python train.py --n_layer=15 --d_model=192 --n_head=9 --n_kv_head=1 --head_dim=32 --d_mlp=768 --vocab_size=512 --activation="quick_gelu" --norm="layernorm" --norm_place="pre" --norm_eps=1e-06 --positions="rope" --rope_base=10000.0 --rope_fraction=0.5 --qk_norm=false --attn_scale=0.177 --bias="all" --tie_embeddings=false --parallel_block=true --init="normal" --init_std_qkv=0.029 --init_std_o=0.00433 --init_std_up=0.029 --init_std_down=0.00265 --optimizer="adamw" --lr=0.00228 --lr_mult_qkv=0.7 --beta1=0.95 --beta2=0.98 --lr_head=0.00699 --grad_clip=0.5 --warmup_steps=243 --schedule="wsd" --decay_fraction=1.0 --decay_shape="linear" --final_lr_fraction=0.05 --batch_tokens=32768 --seq_len=256 --doc_mask=true --train_tokens=125200000 --steps=3821 --dataset="wikipedia_en"
MLP neurons of a small language model. Each row is named by its layer, matrix (up: input weights) and neuron, and shows model dimensions 0-191. Each number is 128 + 32 x the weight over its row's rms, rounded and kept within 0 to 255. Numbers have three digits each.
A block is one neuron, or neurons of one layer that tend to fire together. Before each block is what it responds to, as a language model described it from the Wikipedia text at the highest values.

Responds to: Word-final subword pieces. Short subword pieces that complete or continue a word split into fragments, such as -er in wrestler or writer, -um in stadium, -ay in relay or holiday.
L11.up58:070091129094140104128138108131126187122095140085098114136122084161129137167163112126120127111118102097155139134115114116122199136171155147098118132124087141117117079141089204117149135185142140134129083163156150132167126159175140160111135186120159089116109154121122146093093094144176109116094143160123107134196160161124148093082188167101040159165167103124137161177142191142110135154089132082084124151131149160145141181120160111075153094121093164112093110154118123137161085112159045112188073126115101124054104173181165080093099108098133124154122147140150030074045146100140121146
L11.up61:084151160093091081133140153143120231120148116081118159131128098165123116104134117181054115125107095104186134163135119076120189127157176115065150201126081122198111103127101137135151157204118101123139133129131081029140142226144115145121100114105114135152139122080099130162102112166142090109131117154161095117172128176117142118139164137112119220129124112089109097095159100107126140082120117098099161105126101137154170153128182083110174159125057176159087127107164156141098089116199150154150122045132157105120111117119141130114105100147126125162142144112131111093145189152150134128
L11.up95:116165084140123173136078121146011118139137172156184096095097126113132094143140137132116098090187073137078175143150137094205125091136111144142129147112118110139118119138145182067107181148205121102116109128143103070155182169136142127138061119084118150107150106103131123212130116155114104144156095154119159108109146104140117074118169102110115178074131154117108132134151158064126113146127122131207100095142073143183132149124197090177155153119131163106069141169135101139133115081158101105144110113118208150124168088128194113088147098172157149094120142098097096093152153116136156154
L11.up385:093165079124141142175177132133061181095140099117083127136129131119100089112165134131019096116140100083127121113088120138101181178125125021114136109120107134104118154128120144169124118135140125133067127153114085091142179200126105116087087116182151110155088102123131110147182101137104124141172128139150193106100159072176187126090143102099115164146141102194119190145185118109123153080127164062107143148133086158162129141108178106194178127090151167102101175125133125151121148107140085160124091086127107101092188139157088121157099114134141089126138159127147134116176136139186172174
L11.up477:083175125141053120140093148153130102097147142068128179186149152185116171165173100132091093115115114093188124132111111112092138157164159115115112175130132154123157083073101167070163170144172124162129139137127171098125136157192102108137122083100109138135141152101114064076125109111139087102105086086175116113141145157140158078126167183084110206087112125146113177145166138128112113133131084182091103161105084173196143169123130125065133135088108124118115084168117120166144090110146054163144096112208174102108113140124136119077112117139136137081155132152108165059126126172169091174
L11.up515:189158119136143122077164140082149138175114106103120164170129059145160084176133112159147112162098149105120098117173139137097222113156167128066133181058120132162121115084122167164165116121148114136146136150172160122156164173168122133119107159077115089141067075088123183107074104121143085104178144093139125129191153118128109171135159114116034185108109139155129142085116125164173162113115179100137135091143104143124140142157168141068162167129115140110069132167108114136142131116171125112140085050070130117070153104070140122107086125147085121122098148136142032131101126133122153095
L11.up602:158147151144128129089139145088118151149124120134122099135108151131167045108108112108136116132104144122117116088097088095132127161107115111171177181090158117196114156108067147156123133168176153112100183146145028043114155232098171070149103135126131136071132091128134112157117118160163112142195096118188137069130171138064101126177210101118074170149122140076135184138157103137092126113118164125171174123160130129110166177120137142117139150108162146143095150140079169119120141092122121114123112104153129063150103131103141135109150053139104127094130161109167087136086185121131184150
L11.up740:124150107075103172125138128127123154129108115084078141148147109127124133100126135140011129126164126133124108185171138130113123187168114114133097190130076088121122123121122194104145123183135116161084137151129126058168148171124111171102124120149179102140115119191154122167082202159148088134157178152134084185126203157107190086122214132093079128079097067128158124130170111072100108122150141128174145087116116171111180191122146196110142148111109112117116188125180096116094074104136100086123097077122110148161135124126057126119137086130116174136122160109111111128141124147153141101

Responds to: Mid-word subword pieces. Word-internal or word-final fragments of common words split into several tokens, such as -ess in mistress, -ic in historic, -art in department.
L7.up311:089079153177110120124091127099115107174152106090123098147168114131158074179085131140130163140129098061137130105110130109106160156109110100111145146032148183150047098105141135137079128167243093148159110149107104161159165159116123117074118136096086137145142140134180135096156091094103118073095097139128151160167148160175108096182075152154087143111113094098123147149144124109151105130150105178148128169127164145106081125104148143091184120170161168139110118138111132129085094141147117049146086135125097111153131109168053228120148134165118090161118125173129103143072181139160138160
L7.up371:154113125196127142129101075096114166178147123100149155144160081103103092165124130175140159156094123102170099099113073054138119151126151142098057126101075114136090117091083206121145162164152083054159115187098134110104184136147085130100086159146130089141151161153140154132123147126138081093119067142188148143177132146113156110167148150099101125142131143163123130095174116108096181064173119170157165085073139174150163163120153141106131157118178111144123160135066127094120179097081117069169103122135116087109130081181168126140140097124103113063198141095112084111118157100131168158
L7.up400:173117126172143180149133058110144171190162137080138141131146045108171105178106081138113120164126133103137131090131057088101129138120153114113110164109086087187093148050080175083112149153173103074124141153129119077093188137140084130135130114097134097133148147170120116144087137102126087113086095130181188150181136137121172154162142175122140094121163168158142138090195136116109166091178116138170159097082156156172167162135108138103135165106158101112167167154127162067104140121093127067167097084147154097071112088156113154133162091128081127079146121094140094084087126093126149134
L7.up401:166109089139133188147124081073106178167142129084153177125174069126146143177137087153122135187126098072165118089123096070151146134116136088102091166129094081112071125089073195109129160140197095096149160177093138098090194132152121155118087165109115073151134173143181128137107164098117089126105102126179145146190150206094131117163173178121103140135158158155145132096135107129104167064173114152184171097081130148143184152102149114134161139101139098125132169142113137106096200142083132098148095101163155120098121088147123125151111067136106105088103155115143086081127135102110165111

Responds to: Split-word pronoun endings. Second or final piece of a common word split into tokens, mostly pronouns: the "o" of relative wh-o, the "e" of sentence-initial H-e, S-he, Th-is, and also Categ-or-y, Hom-e.
L11.up2:099095144096126141101057139122088152145142166076166132194073154124108118133065089116127144127147103102071189147075126094154117178101112131118127149096151133084118108109152161136148151134104105056171106128077134110184144183144128177121149157094163189129139120156128066136133148110114124147107122114121189116149183143126108118114185160150074150115126090113062116146128131084130114103118064156159138159120124202146153202081161163131111139093136165122080177116183112138176097070116175120097082140121192101090124166131150095048086140167157075175133172085148112114143153130152142135
L11.up86:140089129104110191076108134167127174114162120159148132105128068120131118113153087148162171100135113143113152071144115113149086121118108143144094222142139100127125105118142110093098128195150134104155111061170129099088123115101148130111030174120156147166120143180183097159096206135105106091112143135114137144145140130146099121116180154122114131134174084108106170167137155154044158118162083111124129129147109161164218144101128161144114121093139172141107207131141108076153141082137159108145126119060164121152109158137102118089108159152116163079168140140121139100111192031199146130
L11.up323:146130138090132197089124138116155199095153130156126142121091126112068137123144072151089156135161145110166094134087104099134154201167116111125173187113111072120099123140118147124086153126170065125144206142130140096136140156117133128113182185136170094177097101130123113192071161115173100117054195136178067136129095185088118086162179169106096126093102097089114099153128115135146127133125142096125140091051111117124161183078067116135168149117110112153092138135132107115131147126113122119173066095097097125128122085140133173132151090125100128074128145071156127086141133169137180210
L11.up387:124121130098100111171194094101085144142124142148134097077173097134067110087134110139110201097177102137105107080093123133118119124152092121086170116140134073153184130127121112142083194199131136134111112140091134121081130141115144106114087228119107149151128099115175135172101119114128135172128101112159183127140166126124125091124118177074104105115116168165146122140157170095073151128140156044139114118080126148156135161123087158119195206168156142179075088146137133139091086160121091128140065142155151087143126130101177212147106091120136178080143132120172133143151121147221131112
L11.up425:143084167129105178152044129124140158162144149074160123099169100133121156149101154163109109145100085200144106136106145074153134113142154128046150222082134110165077101114137161150150142185161120103106021129119121096087158139107149096152105152188109135093147202139105121161111173138133152066135114073128159174126142153146163051106106133137093193114152151135094122100140099099083115136114100076146120145114136115099146123126136111147181159094127193138083107177184102080093154113076116109141100103174135129127141149142118160118146114166084159112107162123129159080162132097121185101
L11.up438:149141120132123146178116102153137127101112162108194136160139069087147128103130166143101181165108070194130120087104127098165177159165146115118151191146120125152154103128089177140132139156144127138128099136126132144128135131062128150116126135231150112128145174180113124140118098166146108056124108087149162159122125159132131057082151110102117194107106114162124076083121107115114138083149079098119155103150158219158149186123131118150180116093131093135108094158165090129090179126111102131194131056202186119058101151181104149077160106117113095132099146069083138103092113148113107141
L11.up654:093091094107144114149053080118124135076167117131110152114116126110056128088162156119140177166191130154117161133114107108166102134125121100120148195138101072168136100119082135156107105144144127160155126140132208125174173129083108169127132126105110146179116109143140135186064131112103104094117109123060176095102160148129153103122227189059106115097102140113120167159162131094087125074136083098131189046131102171158168198085118071137180143053132115125092152138129100102133111138163126101127102157115141103157121163127111190080126098170119150140161149151149110123106086111174139149
L11.up738:186132106124127142129129083174104116076164109160142157180107097163114093103106126087096184101080137129138180043126117115136087172085164096123099141121137147106189156141112120114104136094101136140156132132106145087086121103145070104117118167160120168130147158160113145139066140105137099125133069146096066103117092105105160129151184162130146103110110126191037142108169104095070165151112108074120148114149150156159136129102166116120200136080101107111094209139167106143170146114142140154169098103150160092146180177159134149068135114076185110138112127159150144107134053048169152162

Responds to: Mid-word "er" fragments. Short subword pieces inside split words, mostly "er" (p-er-iod, s-er-ving, und-er, din-er), plus "ch"/"ter" after hyphens or quotes (long-term, in-chief).
L2.up83:095081153158166145114128118105060181093176167040117129154108113172121131111097136163140154139217145057124148091124141105136195165100157114105110162181131115121143082096106092132094152155173112105144091187094137108168212212164042141100118161109101054107138142140147129145101127099091139168110121109126087116127163142083120087116155128100095121088137160168081119134143152147087171124131130160143122075129154110178125173088110152114161173122173152127133124164075141136133128075116089114178127181117114118106116112151158142116181121124110092127115180110128124131040174107132121169
L2.up355:144052107167141135125145104080073135133117136137148156161130089127122107176071161158076203198134107103130107143154114099151121106200114183098103132070093107163140101097121133119096149121172132116175080129113086105159226173125110167123166126143166108170127116129180119110135118157129122165087136124108112184115118177053094096145167114077129105081125152145114067107235136125115126148172128103148098153107156153122130157139128169146167095152150126119126096121146134113139153069088118079076169115125169083056163092105169172118156108145151101164095079113123072099116121149136162152

Responds to: Mid-word split letters. Single-letter word fragments inside a word split into pieces, mostly "c" as in appearan-c-es, finan-c-ial, a-c-cording, also k, s, ic, ay.
L2.up75:125113108164136135151137092141115173160194152106117103150133074167139058158114122133134171143146141059149121087178071090160166213127153130098112126087092123142120116114091163091153165177143110108117138153129124124103162169164064109110090146149099121174166168149175127161074134046123095108082078161143148132180134150071158119108201123099171097105125125152128171157127140106132131108123108139152169114112144162170201135086162132101186174098156121133154206151090176107068170082088158097177112138139134118131143119136117136146160105123111076133160131110090106103093180102091189089
L2.up690:130110110169160136152129124126117145134197124092158148153115097172160067162102125150130183144098140065107123117137062080137166215096147129078129119080094111157117094099087172073135161175136079127136108154096116117090171175178080112087096124134123098147165149145165135177088121055117067130063084184130170128166149173096180111150199132087144098106116120139104149129108143110093166117123098132155190111106164133176189158122151154102142182085127116157178167121081175088094172083106158118136096147136111076118125115145126146151132089118102088101152132106126091097083163132109148078

Responds to: Fragment after split letter. Second piece of a word split into fragments, mostly "e" after a standalone capital H (H-e for He, Height, Heiferman), plus "ly" in highly or Brooklyn.
L7.up92:138093143144089161122143137137122098131124072142148144161090116103070081104152152114181176151142167056098164103102092123060103140092150141070105133070147090128110114143162071150141132165149121143155129127085128096136185142102148152162122095117129095188150192107162131107024137130118123135145091117119236120123134154132140100178223143114131174192097086097068173098205132101132194092154096165116140138146133146154150130098117164124184179048115117090095122134141127111096094105114109150120100112137124085169129152115168138134165082124110115105144131146125083134100168105097126133
L7.up306:089128174112143146171192081051164111123159121132142153170149094075098016173138151137108141223115068090138140113104131079155121155100146141123116132077112105097131173135159099104138098170150118131114125158138109154134129195145084066141118120169155104134111180137111135153111103112099096126181081128137157157155143196145168096134207140080066131109132119165118096162175105075139143088190100135212180127106118141100112122149132152094170157141094146100190137095152145175140146153105143105144141078117119128138149082113136153148146127101129128173135105110147128112095098053091151096
L7.up448:118143141138062155173120126108159150156128185176113110123162087138150101141111092097080116157191100086123144148114111155116133162137169102122121098176078088146084090101157111118175192173217165085157092132141131054149216128075124126114116114122120137145129171085173099087091177160085118123062129120135140167126146103123111062133117126128080132113141127112154157111196136089127181136121161118145157129121081188126176120075147139116111175143153102115099140159122089124128178079186121152178077137095101079109186132128122121122174045141161140102153155105156132116091129086161164093
L7.up524:139143148221082121132129120139125121141098108167136102152153149137084037116145121150160198145125127154109131065093065128101134130089162152151081205142132101126106190137125140114133134133169113103159116126162143120125190130100154103133139114134161105155106200108125114140052150140093102130135107160145148149129102183170150098154175097109116171122147132087115145071146106041099176135154138130112152086151144175116198121155152103083128190162116160142090207127155108092107149117157133113165076128064082108104111128119150158154147089136113090133135170134157078124169122027111138181